python train.py --beta1=0.9 --schedule="wsd" --batch_tokens=131072 --dataset="wikipedia_en"
MLP neurons of a small language model. Each row is named by its layer, matrix (gate and up: input weights) and neuron, and shows model dimensions 288-383. Each number is 50 + 12 x the weight over its row's rms, rounded and kept within 0 to 99. A neuron's up and down rows have the sign that makes its largest values positive.
After each neuron's rows, "fires on" lists the tokens most often at its 100 highest values on Wikipedia text that the model never trained on.

L4.gate832:44 29 39 50 46 48 58 46 65 76 44 34 54 47 68 52 56 39 42 76 52 41 64 45 47 39 42 69 53 59 63 68 60 59 36 40 67 41 24 51 35 77 56 64 12 51 30 54 82 23 62 57 53 52 34 23 50 65 51 67 34 47 40 46 41 43 45 53 27 41 37 40 64 20 63 59 71 39 43 50 46 55 68 64 59 42 51 41 50 40 37 46 45 27 65 43
L4.up832:22 56 49 53 44 54 43 50 43 40 38 55 56 65 60 49 58 48 59 66 48 61 54 84 47 46 50 48 56 37 36 42 44 52 37 49 44 56 31 40 60 42 32 51 38 47 43 66 47 34 64 33 51 54 48 57 33 52 68 51 58 48 61 52 52 51 32 46 37 88 47 52 35 68 59 57 56 64 38 54 57 42 47 38 37 39 58 48 67 39 65 22 51 62 50 51
fires on: ".", "on", "or"

L2.gate1765:70 60 39 56 49 39 69 46 49 49 44 52 50 42 61 46 52 51 67 54 43 36 51 48 37 57 60 74 61 34 53 39 46 38 62 49 52 56 58 59 67 40 32 74 74 41 44 51 59 67 52 43 35 35 28 52 67 66 41 53 55 42 56 43 47 50 42 69 23 35 82 26 41 42 61 47 52 54 57 36 53 46 60 54 52 70 60 42 65 63 25 61 57 36 43 47
L2.up1765:67 54 37 59 45 71 38 46 32 51 57 75 50 36 57 46 57 63 56 51 56 50 83 70 37 25 37 59 45 69 59 41 47 61 37 35 71 37 49 41 40 45 49 44 45 62 58 65 31 52 37 56 58 55 41 66 56 29 84 53 46 72 52 46 63 50 33 47 57 54 21 42 56 45 45 60 41 64 49 42 44 32 71 43 32 38 42 72 44 73 36 79 55 40 27 46
fires on: "y", "le", "g", "h", "st"

L4.gate1617:56 44 38 37 45 51 40 47 40 47 53 47 66 42 27 54 44 39 39 54 51 31 69 46 45 47 35 44 28 44 34 65 26 61 53 67 45 46 51 50 34 69 60 43 42 63 44 52 61 44 48 63 45 57 61 64 59 50 60 62 68 32 42 45 50 73 54 62 28 58 32 31 60 47 58 42 70 44 57 40 53 53 54 41 53 46 71 56 23 52 43 48 53 47 72 43
L4.up1617:47 41 36 63 56 46 32 42 41 56 32 62 50 48 58 38 41 41 51 64 47 51 39 65 15 56 49 46 57 37 30 46 52 52 62 58 37 54 77 37 44 45 51 66 42 47 45 49 55 55 41 61 45 60 45 35 50 36 50 63 55 64 36 39 66 72 66 42 45 41 41 58 32 43 49 44 57 52 40 72 70 69 61 71 66 44 40 46 41 41 35 36 37 39 56 39
fires on: "ig", "ed", "pp", " of", "ointed"

L4.gate1728:31 41 17 50 40 62 56 69 29 73 30 23 68 50 62 39 71 46 58 67 53 35 56 33 70 57 34 32 69 41 35 63 77 51 46 54 52 61 37 55 28 61 37 43 48 58 52 44 54 65 50 43 46 45 45 40 59 54 54 73 51 58 57 46 40 66 69 44 49 39 50 37 45 42 50 41 64 54 39 44 49 52 52 65 53 39 48 33 29 58 30 63 56 44 36 44
L4.up1728:45 62 41 60 56 61 01 57 34 41 37 38 48 59 59 54 61 47 28 63 49 70 65 59 41 63 53 56 50 36 74 52 50 39 49 37 39 54 77 60 64 55 48 57 47 52 73 45 66 39 46 44 34 68 50 41 64 54 52 35 53 58 36 40 48 76 56 59 71 45 43 45 62 43 60 58 55 47 57 69 54 51 31 76 39 52 50 59 62 47 51 56 60 49 27 45
fires on: "b", "id", "eb", "f", "he", " station"

L4.gate54:53 56 60 55 45 43 59 51 69 53 37 26 56 52 37 53 56 40 52 44 31 47 50 45 35 46 30 56 58 64 45 45 57 42 59 57 23 44 50 58 76 45 64 51 53 37 45 38 53 58 36 51 63 50 52 28 62 67 50 34 55 64 45 55 44 60 29 51 64 43 40 37 48 45 61 49 60 34 39 50 50 70 21 67 60 47 63 36 53 29 80 47 50 44 58 52
L4.up54:51 45 47 56 78 27 65 47 58 47 59 40 60 39 36 39 65 65 59 46 52 32 53 42 42 62 28 37 71 48 57 43 56 66 57 36 44 40 36 46 60 51 45 46 68 41 34 42 42 55 30 65 69 65 61 47 49 42 47 36 57 64 66 44 44 45 59 32 50 62 43 40 44 33 53 57 51 35 42 64 46 56 55 50 50 36 68 69 58 63 66 45 46 56 40 69
fires on: "-", "b", "i", "r", "z", "h"

L4.gate1369:52 55 72 51 60 64 45 47 42 27 76 46 38 46 44 43 34 57 72 39 47 55 64 36 64 43 40 70 51 30 70 36 57 51 61 35 62 56 51 30 68 49 69 43 37 60 39 50 63 56 36 23 60 38 55 58 70 57 46 50 45 59 62 37 53 66 61 68 48 63 44 32 23 65 47 60 55 45 46 60 47 48 41 55 54 66 40 86 56 60 59 42 44 60 42 50
L4.up1369:37 54 65 30 75 62 61 42 45 41 49 58 42 56 52 56 48 83 58 53 64 44 76 25 48 29 59 38 58 57 39 65 52 65 34 41 79 48 47 76 49 66 50 48 37 63 34 40 30 57 48 54 55 52 56 37 54 62 24 48 53 49 50 48 59 48 55 66 58 56 62 29 60 49 43 47 37 40 48 28 31 59 63 36 61 31 41 72 45 45 58 41 53 66 39 65
fires on: "id", "ing", "00", "ass", "im", "inning"

L4.gate1828:37 48 62 46 52 50 62 41 43 40 55 40 49 48 48 54 47 39 58 51 56 64 62 47 42 66 59 76 57 62 70 45 57 46 44 55 63 24 38 64 38 64 54 60 29 50 42 59 80 57 63 66 51 54 39 27 46 63 67 57 52 62 37 56 35 56 52 54 51 46 59 26 39 35 38 65 63 59 39 66 65 49 29 77 70 47 53 47 35 47 42 54 52 53 48 48
L4.up1828:63 43 50 49 46 67 18 66 58 44 67 51 41 37 54 43 74 63 68 43 50 76 56 35 67 52 41 40 45 50 56 46 37 48 47 48 22 43 47 41 27 51 41 25 61 61 68 60 42 39 64 32 42 61 43 45 51 38 29 43 35 49 52 46 62 54 34 47 15 77 33 53 56 53 51 48 37 34 44 66 59 74 31 42 69 65 43 45 48 40 57 50 76 53 48 37
fires on: "s", "iss", "i", ".", "re", "a"

L2.gate802:50 56 78 34 25 65 50 47 63 50 25 40 49 43 56 57 52 36 49 50 61 61 71 17 45 44 51 59 56 74 42 73 52 48 30 60 71 68 45 53 46 76 50 62 38 72 61 28 62 40 68 49 66 48 44 49 55 39 48 76 49 40 58 72 73 68 55 55 46 58 42 48 41 45 48 76 64 46 43 58 65 52 51 62 58 47 65 47 43 39 50 73 53 48 54 58
L2.up802:18 48 41 35 47 38 62 57 53 49 56 36 43 60 63 37 42 36 63 49 40 60 61 36 54 46 51 41 48 44 58 20 73 42 57 63 56 77 64 63 53 63 63 48 35 34 37 52 53 47 50 51 47 68 61 68 43 57 57 53 49 38 70 25 47 39 62 41 50 62 54 41 38 49 62 51 44 58 40 54 40 58 65 42 56 33 52 37 49 57 67 46 25 47 37 60
fires on: "ur", "er", "ri", "or", "on", "ro"

L2.gate2043:42 52 52 37 42 26 54 37 59 50 39 28 36 35 47 60 56 44 69 38 33 48 56 65 42 46 41 57 50 43 49 58 63 57 47 36 38 70 49 65 38 44 61 48 42 54 23 60 60 56 54 69 47 45 37 49 46 58 58 54 63 39 54 30 43 47 69 46 47 63 61 29 51 47 54 60 40 54 34 59 60 56 46 73 68 55 63 68 36 53 59 53 37 37 48 52
L2.up2043:74 48 36 46 36 56 43 40 44 65 60 48 40 43 51 46 62 50 66 50 36 53 62 58 58 35 26 49 56 59 46 49 40 51 51 42 60 37 59 47 41 31 43 32 39 60 44 31 62 45 46 47 39 48 42 57 33 67 55 49 59 41 61 57 49 87 40 68 70 37 42 40 43 49 68 65 54 56 30 57 54 40 42 45 62 59 65 65 73 35 87 41 47 64 44 51
fires on: "ap", "ific", "O", ".", " Association", "ad"

L4.gate16:55 42 55 52 53 49 65 49 44 23 44 60 53 49 57 63 37 58 45 59 46 44 44 66 49 40 39 85 60 72 30 61 46 60 37 64 50 57 36 66 67 44 52 50 30 56 78 58 46 43 60 60 53 56 62 25 42 70 55 52 51 41 55 25 70 53 70 46 31 65 50 59 53 21 58 52 86 50 52 41 60 32 66 42 52 56 65 48 52 50 40 63 44 67 29 29
L4.up16:56 35 37 60 61 58 61 37 41 54 29 32 43 19 51 53 63 64 36 47 51 52 69 46 62 49 44 60 65 57 49 61 63 56 63 57 50 52 41 50 30 67 31 71 70 68 57 38 38 63 62 47 63 64 40 26 38 46 36 59 42 73 23 47 39 55 53 42 42 59 41 46 61 40 76 44 49 72 42 67 63 50 37 58 56 67 63 56 70 29 54 54 46 48 42 47
fires on: "w", " made", "ed", "or", " pl", "ar"

L4.gate634:43 61 29 50 59 37 58 41 59 43 64 37 46 41 61 55 66 44 34 61 60 51 61 57 62 78 44 65 40 47 51 51 66 54 47 53 61 66 56 54 55 43 62 61 54 28 56 48 46 35 54 27 51 36 39 32 52 43 45 56 44 37 34 32 47 43 54 83 48 64 45 50 57 52 28 48 42 44 40 61 08 43 36 67 47 42 54 28 45 58 34 62 58 53 29 48
L4.up634:59 42 50 59 54 42 55 51 52 56 51 46 36 58 56 46 47 60 32 52 49 62 48 36 43 47 53 56 40 60 53 44 74 64 51 53 59 56 37 56 48 54 67 36 54 38 74 44 69 36 21 35 57 55 59 43 54 59 42 56 52 63 52 27 43 61 61 75 48 50 74 48 52 28 60 62 44 51 63 70 61 36 32 60 55 41 25 59 30 46 26 64 54 62 56 59
fires on: "h", "s", "eb", "end", "ed"

L2.gate1851:32 47 69 48 45 52 77 63 62 84 43 44 50 46 39 60 42 63 48 36 40 57 48 41 43 69 47 59 49 63 42 41 64 53 44 36 48 62 56 44 52 63 40 54 45 57 56 60 46 52 46 13 34 40 65 30 62 53 65 53 61 54 64 57 45 57 48 59 37 47 48 65 59 53 63 40 67 59 59 47 44 83 76 67 67 39 47 78 45 48 46 58 45 45 57 43
L2.up1851:51 42 62 62 48 74 58 54 44 59 52 56 38 61 45 49 40 54 53 40 53 67 53 62 38 31 48 49 35 61 41 38 40 46 57 82 21 52 64 26 80 48 60 49 58 75 49 34 42 41 46 61 72 42 63 47 31 57 70 25 56 23 54 43 56 60 44 65 39 55 54 40 44 51 51 46 43 64 64 86 55 44 46 23 39 67 55 50 45 38 51 45 59 52 36 53
fires on: "is", "t", "an", "ated", "ess", "n"

L2.gate1885:46 33 58 34 45 51 42 48 53 37 57 59 75 52 43 49 50 48 42 54 46 68 52 59 58 42 39 42 55 54 49 46 63 60 46 43 39 43 59 53 52 51 37 47 25 88 42 38 58 45 64 52 35 41 32 59 72 69 38 60 48 28 25 55 34 44 30 58 60 54 53 47 42 52 82 55 48 65 39 63 44 45 73 62 54 69 32 35 55 50 45 44 63 67 71 46
L2.up1885:33 41 42 44 36 43 43 35 52 57 54 58 68 54 28 50 35 58 49 71 37 62 55 75 49 50 25 68 60 36 47 48 42 51 70 30 48 44 39 55 58 35 45 65 45 52 59 27 57 48 56 37 57 65 48 32 75 56 47 41 40 74 52 71 43 27 44 45 56 39 54 56 63 14 59 42 36 43 20 36 54 56 54 29 61 40 48 46 69 47 69 40 59 53 43 40
fires on: "ar", "ight", "igh", "ing", "p", "uss"

L4.gate1779:35 34 58 77 55 53 43 08 57 66 43 60 22 55 40 50 61 24 40 39 45 45 39 39 31 49 46 40 42 53 59 55 73 32 30 44 55 52 59 20 48 40 41 54 69 31 36 37 61 43 64 56 56 53 48 59 46 41 24 62 46 57 45 56 47 64 45 44 64 46 68 64 59 59 47 59 51 55 46 60 34 40 65 42 47 47 37 56 73 56 48 79 57 25 32 42
L4.up1779:64 37 41 68 48 48 64 56 24 52 52 40 53 39 51 48 32 37 42 62 50 31 44 28 43 51 44 53 65 36 52 42 51 32 46 50 61 47 29 58 54 51 45 40 37 45 61 64 55 52 45 38 40 70 51 53 39 52 39 39 53 51 46 62 40 40 55 51 50 43 53 67 30 47 38 61 48 57 62 62 50 39 85 50 53 41 58 65 61 52 64 46 31 35 31 35
fires on: "at", "al", "or", "y", "ation", "ate"

L2.gate1300:52 53 50 40 37 32 36 47 50 77 31 44 42 49 17 57 61 44 72 41 50 38 37 70 46 50 41 59 64 39 33 50 46 43 46 47 52 73 65 60 55 61 34 54 63 32 36 44 65 62 70 52 40 37 66 60 47 45 41 68 56 54 27 49 37 35 51 51 60 34 30 62 54 49 36 55 46 44 59 52 22 52 56 58 49 68 48 56 43 35 68 62 42 46 53 42
L2.up1300:45 36 41 51 41 65 63 38 57 40 47 66 59 60 54 34 44 61 62 43 41 20 49 30 49 58 53 39 57 53 51 41 31 49 60 68 58 62 46 60 56 48 61 35 51 35 49 34 58 57 14 32 69 53 53 43 43 47 59 36 61 66 47 56 90 34 48 39 36 51 63 62 16 51 61 64 59 69 63 35 42 64 60 44 54 42 60 54 80 53 76 49 60 45 52 30
fires on: " League", "er", "ict", "ate", "or", "é"

L2.gate1334:41 58 59 62 41 50 41 31 60 61 43 43 45 54 40 44 64 30 46 43 36 43 44 57 43 44 52 54 55 74 47 60 21 46 46 42 48 51 64 40 38 60 43 50 51 64 54 37 37 53 67 51 75 39 49 57 22 45 50 49 40 57 39 58 28 45 53 65 63 46 66 55 49 54 56 29 42 34 28 43 57 43 64 41 40 47 62 53 15 50 60 34 35 51 21 67
L2.up1334:43 51 43 59 57 53 66 52 43 47 57 71 54 72 44 10 40 33 45 42 41 51 53 62 61 69 47 52 45 49 63 41 58 54 50 57 70 49 53 26 59 29 38 52 38 66 48 55 27 79 59 54 40 32 35 53 40 72 23 35 82 56 39 45 54 61 34 40 59 40 48 57 31 60 66 44 27 53 55 38 43 49 29 65 72 58 50 55 39 24 72 46 44 58 28 57
fires on: "re", "i", "ad", "it", "al", "il"

L2.gate518:65 71 51 58 74 34 54 40 70 64 69 20 62 69 59 67 49 57 62 56 56 45 52 32 37 60 29 55 41 65 60 52 55 51 48 50 62 62 42 44 51 65 35 54 66 53 62 36 36 44 42 41 57 49 43 45 42 36 42 50 65 39 70 60 54 56 55 62 24 34 54 38 59 55 18 43 43 55 58 65 55 37 44 34 42 60 56 67 24 37 31 35 57 39 36 46
L2.up518:78 49 30 43 49 50 36 55 29 50 41 40 48 62 72 32 34 43 50 35 66 40 57 56 60 27 46 58 73 50 47 65 45 49 27 34 60 32 52 62 49 76 39 62 59 54 53 53 47 35 35 40 44 31 35 59 76 53 53 62 37 41 32 30 54 54 55 51 71 54 66 59 55 55 51 68 59 39 60 57 59 46 55 51 39 30 47 21 72 28 42 64 53 50 57 55
fires on: "el", "hel", "ing", "il", "is", "ro"

L4.gate1307:71 44 39 35 49 47 71 51 49 42 55 60 59 45 43 81 47 59 45 43 51 64 49 82 47 46 46 63 29 41 34 49 37 52 21 64 72 75 47 54 36 79 57 47 31 65 49 71 57 51 44 41 36 50 41 68 75 45 48 57 57 57 22 50 60 43 41 44 40 61 36 59 57 51 74 41 65 27 36 59 55 54 54 48 53 48 58 42 27 56 55 68 29 44 55 31
L4.up1307:67 34 60 46 34 63 63 65 44 15 44 54 55 75 39 38 46 38 67 40 57 36 48 56 55 43 42 48 34 56 48 48 35 51 54 57 42 65 32 49 70 42 63 50 44 54 81 53 42 60 58 57 37 55 53 36 36 44 42 48 59 43 53 33 61 54 41 69 43 38 59 64 41 44 43 56 55 48 60 60 54 49 72 40 38 46 62 56 45 57 60 17 39 48 35 51
fires on: " of", "u", "ov", "ott", "one", "ed"

L2.gate1441:59 48 45 55 56 49 53 42 19 42 37 59 65 51 60 55 59 58 10 63 51 53 58 57 46 50 46 52 47 60 72 41 49 40 30 60 61 45 46 66 55 58 41 55 34 54 58 53 50 60 27 32 38 42 42 53 66 54 46 49 35 49 34 67 47 60 39 50 38 55 62 48 54 52 36 79 41 66 61 52 60 49 58 45 38 38 25 52 54 67 41 72 43 28 33 42
L2.up1441:69 45 60 44 59 43 41 63 49 56 48 24 70 34 27 57 43 72 33 27 37 47 55 57 44 54 76 53 23 45 69 65 55 43 44 59 40 23 47 58 44 43 60 35 59 51 62 41 44 59 56 59 51 38 56 58 55 55 54 47 67 35 34 64 23 34 45 58 42 29 45 41 41 68 46 34 46 54 50 63 60 52 61 58 65 50 62 45 36 56 54 67 55 44 65 35
fires on: "g", "ley", "is", "ton", "ed", "act"

L4.gate935:45 43 70 35 57 39 42 35 67 48 79 45 62 39 43 45 32 23 53 61 52 66 41 59 53 42 42 49 48 35 46 60 43 53 56 56 47 58 45 55 45 41 60 58 42 34 57 60 54 50 59 37 63 42 53 27 37 48 35 39 64 40 64 52 44 39 48 55 50 71 41 37 45 30 36 63 44 58 52 58 75 68 57 55 76 50 66 34 54 20 62 53 54 48 69 51
L4.up935:24 49 39 38 69 44 58 51 63 44 48 72 39 27 48 54 49 53 67 74 57 52 76 38 55 51 55 38 76 56 40 44 32 35 56 54 42 50 53 38 33 58 25 40 48 65 32 47 46 56 43 48 42 47 52 97 39 39 48 47 52 65 71 47 53 61 41 42 58 55 60 43 54 43 49 53 50 61 34 41 62 57 56 49 59 58 71 36 69 48 55 57 66 63 44 51
fires on: "z", "ap", "h", "i", "g", "av"

L4.gate966:60 56 62 53 56 35 44 50 69 61 39 44 52 44 37 56 40 66 72 40 49 62 72 53 63 41 42 45 61 35 58 70 53 60 40 73 54 51 52 43 55 71 55 71 41 37 48 68 53 51 49 64 48 31 41 39 49 62 50 62 49 53 48 48 52 75 59 48 41 57 62 14 54 42 53 47 46 27 53 53 48 36 64 70 64 54 52 64 42 28 35 40 53 23 60 53
L4.up966:64 49 45 48 61 48 53 72 63 65 66 65 35 36 55 48 54 64 57 47 37 43 53 60 48 31 51 56 56 35 61 46 50 52 38 59 58 36 49 61 42 55 49 58 48 40 47 70 40 45 46 61 55 38 53 31 52 66 71 53 47 40 55 44 49 57 73 68 60 49 48 48 58 35 37 49 54 40 47 46 49 41 61 65 59 48 54 53 52 65 63 59 49 41 75 58
fires on: ".", "ah", "ad", "ask", "rough", "w"

L4.gate86:25 35 46 37 28 35 54 58 60 54 58 66 40 56 53 49 49 52 35 54 67 28 65 41 48 61 55 44 41 63 49 56 45 34 29 60 55 69 54 63 71 34 60 47 44 60 62 28 57 57 55 32 35 38 63 51 54 59 37 45 38 74 47 65 46 19 52 46 27 51 72 45 52 47 48 63 51 49 58 67 37 38 62 30 42 53 58 51 51 68 58 64 41 43 35 27
L4.up86:49 77 56 45 48 49 73 69 70 59 34 52 49 42 46 52 54 79 47 42 58 24 50 58 47 50 59 49 35 62 54 66 65 58 59 61 47 48 54 60 42 56 40 56 69 75 49 51 60 55 53 33 62 50 49 40 56 61 65 31 43 62 56 38 43 46 56 35 43 38 45 51 52 57 72 21 70 68 36 54 49 58 45 57 54 43 68 48 61 49 44 62 53 67 43 46
fires on: "g", "is", "iz", "o", "az", "ig"

L4.gate1765:72 37 42 67 68 38 29 62 60 51 63 46 49 46 44 44 41 29 21 66 42 29 40 51 62 55 53 61 43 67 32 55 53 59 53 37 49 35 53 29 35 53 51 38 34 62 44 48 68 54 34 46 41 34 70 61 52 38 62 45 53 36 46 60 38 49 75 29 39 55 50 36 13 37 60 52 64 45 57 74 64 39 39 67 46 55 47 58 41 35 56 53 58 28 63 35
L4.up1765:40 19 58 37 42 55 61 27 63 48 65 36 52 18 55 61 49 41 57 34 63 48 54 67 68 48 47 62 84 59 42 42 39 44 55 46 59 60 42 37 48 50 12 40 29 68 41 33 62 62 54 27 43 51 69 47 55 33 37 54 41 28 36 43 41 62 41 54 23 34 51 26 52 40 43 41 41 45 27 62 53 36 46 75 46 44 39 58 48 43 53 58 35 58 67 49
fires on: "f", "y", "ell", " By", " def", "en"

L4.gate1174:43 61 45 51 25 43 52 59 62 60 69 38 54 46 48 52 59 62 38 45 48 77 53 44 43 51 39 57 48 51 45 58 55 57 27 61 83 55 64 43 32 54 51 61 39 39 38 39 56 29 42 37 43 44 40 44 57 55 53 44 58 33 52 43 77 54 55 59 40 45 42 53 45 47 31 50 79 32 59 41 60 48 61 44 65 44 58 49 35 73 61 57 37 19 82 48
L4.up1174:54 41 42 61 54 60 39 45 41 50 41 40 59 53 59 72 44 38 59 38 17 53 47 28 64 31 62 57 47 45 72 26 57 49 50 47 54 70 38 40 62 41 76 56 48 54 65 80 62 33 44 60 35 68 52 40 38 72 45 40 24 43 42 63 47 51 65 44 40 75 50 61 39 74 54 55 62 84 37 56 46 51 47 52 47 34 46 48 72 57 52 39 67 66 51 56
fires on: "er", "m", "em", "on"

L2.gate1649:52 46 56 42 59 40 52 33 52 30 53 45 46 48 51 37 42 43 53 67 30 54 57 48 28 67 45 40 47 58 47 49 54 70 52 47 50 72 51 55 50 75 47 59 45 56 29 36 55 65 60 66 43 48 59 48 25 45 52 50 66 52 69 42 54 55 62 63 60 63 61 58 66 76 29 40 70 56 49 53 47 40 62 50 69 41 45 73 41 50 41 16 37 26 50 68
L2.up1649:65 57 30 44 25 64 50 56 32 47 39 67 56 50 37 29 67 59 39 48 42 55 47 49 64 58 36 65 69 46 60 55 32 45 58 76 58 52 61 40 38 81 48 57 55 42 32 67 78 65 41 19 59 44 58 68 47 64 43 54 45 50 39 63 43 73 61 44 59 24 57 70 44 46 39 74 57 29 40 49 63 53 29 53 46 30 59 58 44 47 51 55 49 50 51 60
fires on: "id", "ch", "ro", "el", "ect"

L4.gate2024:55 26 59 70 41 55 49 58 54 47 73 34 45 73 41 45 61 60 55 50 46 43 58 45 33 38 34 51 49 51 37 43 59 45 43 52 31 37 57 48 48 47 62 39 31 46 24 46 73 45 51 45 65 28 45 47 41 37 56 39 38 41 62 65 51 53 52 48 41 51 49 38 40 51 50 41 65 72 50 50 53 44 38 45 50 57 58 43 49 33 61 60 49 77 43 42
L4.up2024:40 28 69 54 51 56 61 48 42 50 48 24 54 56 72 42 52 50 52 62 49 36 58 67 58 51 69 42 55 51 68 58 22 41 40 45 52 54 32 36 64 49 54 33 50 54 41 48 57 44 59 29 53 34 56 44 46 58 50 61 36 64 38 43 64 61 45 32 38 39 49 46 65 55 63 56 57 61 51 65 48 41 56 53 46 44 73 38 68 49 20 68 55 50 57 43
fires on: "e", "E", "ran", "ank", "f", "en"

L4.gate1960:64 53 41 78 60 44 46 34 52 70 57 54 53 59 63 75 52 72 46 54 36 51 49 53 42 42 42 58 24 36 58 50 37 41 56 77 64 49 56 26 36 50 56 63 53 60 44 45 66 41 34 51 42 58 57 47 67 51 43 41 63 55 63 55 69 42 72 63 60 22 38 44 48 61 54 34 55 61 55 50 39 19 62 35 38 32 25 44 29 50 54 67 59 64 35 40
L4.up1960:56 64 73 63 56 54 56 55 56 69 41 56 76 66 65 68 53 32 49 44 30 40 33 45 58 46 72 72 33 63 64 44 15 70 37 42 34 52 46 52 50 57 83 70 57 51 55 44 58 55 34 53 46 71 35 46 59 64 50 45 57 36 45 45 55 52 31 45 64 47 47 62 26 41 55 30 48 63 35 52 36 41 21 52 44 47 30 55 37 44 38 49 43 53 59 33
fires on: "an", "er", "at", "ose", "ist"

L2.gate1224:48 52 38 44 32 46 62 51 54 61 61 43 45 54 55 46 52 50 54 50 38 56 45 71 67 30 37 68 63 64 58 40 44 40 34 57 66 48 28 22 46 53 44 64 49 38 46 43 61 50 58 55 53 50 39 40 46 91 45 62 39 38 44 53 38 48 60 58 34 39 48 40 66 49 58 48 52 48 30 82 23 54 58 53 67 61 54 49 33 44 66 53 45 35 47 50
L2.up1224:54 55 44 30 79 61 27 50 53 57 53 22 52 48 57 64 38 42 50 61 65 38 56 57 41 56 52 64 37 51 35 48 62 68 24 62 59 38 41 61 45 46 53 53 72 48 66 35 45 35 43 41 65 46 48 30 31 48 38 29 58 46 54 22 49 57 55 42 69 51 47 55 45 63 51 47 73 39 43 78 52 48 36 42 60 61 43 63 43 43 43 43 59 37 75 60
fires on: "."

L4.gate782:66 38 41 51 30 68 47 81 22 45 48 57 63 40 52 54 65 59 56 42 51 70 34 55 49 39 67 64 72 57 47 63 45 51 58 55 48 56 39 29 42 69 46 57 61 46 46 60 59 71 63 56 50 69 44 55 52 28 40 44 68 42 38 64 63 44 63 31 52 56 54 37 56 39 56 48 59 50 66 53 61 31 37 67 42 36 46 51 61 51 18 54 56 32 50 28
L4.up782:18 57 65 62 59 56 64 48 38 32 53 40 55 35 55 39 52 28 70 48 51 59 33 71 51 49 45 31 39 50 28 39 62 62 54 33 47 26 60 38 54 31 40 54 58 54 55 34 69 47 39 54 41 19 46 74 69 47 36 45 52 41 36 53 41 30 47 59 51 58 48 56 63 48 69 36 51 34 77 65 58 71 34 63 29 63 33 36 43 39 52 30 70 41 50 54
fires on: "v", "th", "l", "h", " public"

L4.gate1798:37 59 49 38 43 53 53 47 32 27 40 57 63 44 48 57 61 28 35 52 28 59 33 50 43 43 40 18 48 43 40 62 66 36 51 69 43 58 40 50 56 39 36 64 32 48 59 49 66 61 47 48 66 62 27 46 60 66 62 38 42 32 48 54 56 49 35 54 41 46 67 50 46 79 42 59 59 42 73 46 59 75 46 72 35 70 39 58 43 54 40 50 56 35 64 58
L4.up1798:59 57 52 56 30 56 66 37 36 53 45 78 62 33 63 61 44 53 32 44 42 45 47 66 44 66 26 32 53 40 47 54 69 40 53 54 49 39 44 58 46 51 33 38 28 37 44 55 53 50 41 42 50 61 31 45 56 41 80 56 40 66 30 56 39 44 50 44 52 39 72 49 48 49 45 67 76 40 53 26 47 44 46 52 23 37 45 48 35 37 58 59 45 59 66 63
fires on: "r", "ra", "ength", "are", "one", " Bra"

L2.gate568:42 78 27 37 61 47 45 72 46 59 44 37 49 54 41 71 68 61 62 53 47 26 44 26 47 51 61 49 67 55 36 67 79 37 48 52 49 42 52 73 58 48 47 46 58 56 38 34 63 34 52 72 51 39 48 56 36 47 41 36 31 58 72 78 55 51 49 55 51 52 47 30 24 42 57 63 64 20 36 32 71 82 47 63 51 58 51 37 38 49 52 53 62 57 56 61
L2.up568:49 75 48 40 72 51 49 44 46 53 43 47 45 53 57 73 38 62 47 47 60 31 31 25 48 42 54 44 30 38 47 46 60 55 44 49 45 58 61 67 43 65 58 61 42 40 56 44 58 49 37 57 47 38 46 55 44 43 52 41 40 64 47 54 38 40 62 52 42 51 06 47 28 38 54 62 52 49 41 51 47 71 56 75 38 46 43 41 38 46 42 58 59 40 34 52
fires on: "stit", "qu", "id", "ton", "f"

L4.gate740:45 39 55 51 48 75 53 41 67 37 49 34 60 55 38 59 42 69 50 62 47 58 47 60 30 46 53 48 41 69 50 53 44 27 40 53 66 32 50 48 52 64 69 40 54 49 63 53 70 69 56 50 73 65 44 65 42 57 77 46 39 60 51 65 33 46 42 62 31 52 48 58 50 43 46 68 39 50 33 36 59 51 75 47 64 47 50 41 54 31 69 74 62 49 25 54
L4.up740:40 49 48 61 51 42 46 60 46 50 46 42 33 45 31 58 49 39 46 35 23 38 56 51 38 55 51 39 50 39 42 56 51 40 35 50 55 49 42 56 51 17 60 48 46 55 38 40 36 41 38 37 53 36 49 43 44 40 49 43 68 48 44 47 54 59 59 34 67 61 59 59 37 62 44 47 53 59 61 47 45 72 48 48 75 38 35 46 48 41 56 43 54 51 35 30
fires on: "it", " lead", "g", "i", "e", "or"